{"n_head": 6, "rope_fraction": 0.75, "init_std_qkv": 0.0221, "optimizer": "muon_variant", "schedule": "wsd", "train_tokens": 521100000}
MLP neurons of a small language model. Each row is named by its layer, matrix (up: input weights) and neuron, and shows model dimensions 240-335. Each number is 500 + 25 x the weight over its row's rms, rounded and kept within 0 to 999. Numbers have three digits each.
Before each neuron's rows, "fires in" lists the words (lower case) most often at its 100 highest values on Wikipedia text that the model never trained on.

fires in: "high", "in", "first", "second", "microbesonline", "on"
L2.up209:514484501514548500502513456477521512516522562516431459439467515531519546436520529497477480517514467484491507485508493469488510484495474471522481518532505526460534489519502497462454533491527539542500506509530535469488466510495463491491501544471515486483511528515503500499524505501502475499

fires in: "of", "among", "from", "in", "for"
L5.up1068:514486515482487507478554521497491503500494470526486568479444501520524441498534507511475474485522489562460516510528493500504458492544521514474439466528514469500479470538449524501475488517514506477540467530564445526510500501461514492483506484491544516504512510466502496459471506507479491512

fires in: "he", "station", "two", "she", "they", "company"
L2.up90:515475447479521529507509526502449499540502470479539507476512478528498492485524482492479499522500512500533513469514492510550489509501499507523529536493471474497516466533514508510506503484521499469502468511465556528485529534558502526553514475525467492477577529469543509536450474479508518501

fires in: "in", "of", "sq"
L5.up748:476481467466500535497496501495491464536491496522496462492499479515484513498508545473509513489507498501512486558532484513501465509567513489461511477512528471536461520492480526527490510470499459516467483509513451490507522481477478506478509489519483475477451497479509514541488475542502456474

fires in: "more", "less", "higher", "rather", "larger", "better"
L5.up509:482499493528482540513478523532440458511516501513500525506520491499503540507510486531504506500518509569462461482543504475491491492445504488484527506484488492515535464519541534512482512532549508497511514494512446498534472504493489506515535497516474495501529501531478527520486488477487472449

fires in: "to", "over", "about"
L2.up132:501471497481482543528467507508569510515542516526479503511493541500526470514445481516483495479530473537487494486520497480503501495428540500480491531469489452516495487531505488486540531503506522551540501483499497479487497495489520500508509519476499489506473467519491520514489494493511431476

fires in: "it", "them", "her", "s", "him"
L2.up556:492457477459463550457524491487483500465569486541524448550501495496503524493510500501465559523524466503479487488522465510505477477480466493499528480526459487458563484490503490493538511504478468525496467490463497483530492467521507489505505480511475513496525449499521506515455520528507485500

fires in: "for", "of", "against", "with", "about", "over"
L2.up511:495487489480496502514522512483512476478508514505499520506522516493471512459506486520465516513533457560509499479517528554530475515519417483528499478462509479516507431485492461542507514516487496458469520477449450463527550457511518504530477517467513520516482451505480511453483500547524520466

fires in: "into", "in", "within"
L2.up716:487458513498506490529503459505513488466543517492486519455539499511477506473443495495475497489561481499498516456522467483541490469467492473497484489472527535508434514499453500535503442476506493496476506491545436475522533466438521519487460481505483500503500451532519493498497542478489506530

fires in: "his", "s"
L5.up837:481481493497468486473529496488507515507494543483524450514555474430469533511545524509496529528596523538483525491517482455501502503442461486534474506537518468481501459512496496505491525481511492541475480489518480519469513525496495484464467457497492517507494489548476516543516513506511489505

fires in: "s", "his"
L2.up1211:469515437527512513519509515519479481507512502515496498549472469468480468495512483513471563516543533530489458490487524473445490496481516523526479509511479483495504485452495453488513544508500512491478555453504500478509505508456471533463514527519502508485473481511462521485505529495512468553

fires in: "for", "to"
L2.up1527:488518535496558518518537510484513479497509451508536502572523526504522522492471478533523508496500479468489508521498506513530453533527527521498480475472489518508477491479469487475504469524486536516479523539475492504504515457490508481560513503481531509524495497512504568489522544495526510474

fires in: "more", "career", "less", "s", "daily"
L2.up1504:475534506507505484477488513509469444501475504476491552504499502481518500526479496458501490487549541476479525516479504489547560492493518475525531503530532494496535467520513492498474488475544498484516515559473481467486483497493520512529549510512520497456526533499460496506502499494470473504

fires in: "the", "s", "bowdre", "gubernatorial"
L2.up562:472479477495473493539523455496478451461534484461502486527496508478503414529513520476553483516536481476503507550494501489489507516491496436543472503539511558513523486536519497476515527493491495539518472508521462522521488504472495515464511489530500482490519530484493474553461537485505456459

fires in: "in", "into", "on"
L5.up1381:499473522485456459543509516514549482540468507513454538479490541490487528485473467501497522510547500520503520514467481497486513492517477523528465547530475498491500495491486500534486490478505505528480501482532498476528507473469516529518533523483517523495509492504492494493448509472504516487

fires in: "for", "to", "of", "continued", "despite", "over"
L2.up1528:515504537482513469531523529468540526476520479503474487521545501506521536476479513515505531484484452497488492511521519492509476541494489498517500493456500495521502490550451490518515485527527514471480513439513452503529473486492466485519522487515484480511501481515498513442501518484491469505

fires in: "the", "net", "its", "azidotetrazole"
L2.up155:518493504462488486504493519516493520505496480521530460511507518514465509545512455495535511501486516504467529531516516522463513527494496545470494508551514477492503491481488509531501458472530466501507466527463486515511503542453494481472500520497510551504514484489506531471505520458472527525

fires in: "of", "among", "amongst"
L2.up119:541476474499476493499475478513488506493509504529491525535485503512520471500507467465513490518509517484488530541520495528498470474498486470506469521485492468521525457524504526512514475479505517492492517520492471472490460463483493508521492448522517482545492461496503526499498496524441498470

fires in: "they", "i", "she", "we", "he", "you"
L5.up1233:496461494507510543520498483477517479480502512478528510521517512539515519499509467512493512457487469477524512435451513486560482536535484476521551533468511479508530486502487464493519485504520465485481531499455512477501537508467505537519495500477503503495497535445525499504470497506526491511

fires in: "of", "de"
L2.up330:525468497464508530503497498479509476484515506508488516503485542463513471483532536499499489542481440537508521521469514496485459511477478498454494506447477499515481450531496524527475499509464524515524488513513461454496505532475532530491507498469499460507488490504509501512482505495505510485

fires in: "of", "in", "top"
L2.up602:520496488495485519488529486511483480483473510525503513506511551524525507497469532528481494473530485507461542493494501552497478441509505534484498454523463490521502489533469484507517519497530489539479504503528451453533491486489514501498517518491478457524492498517555538510569487527499515535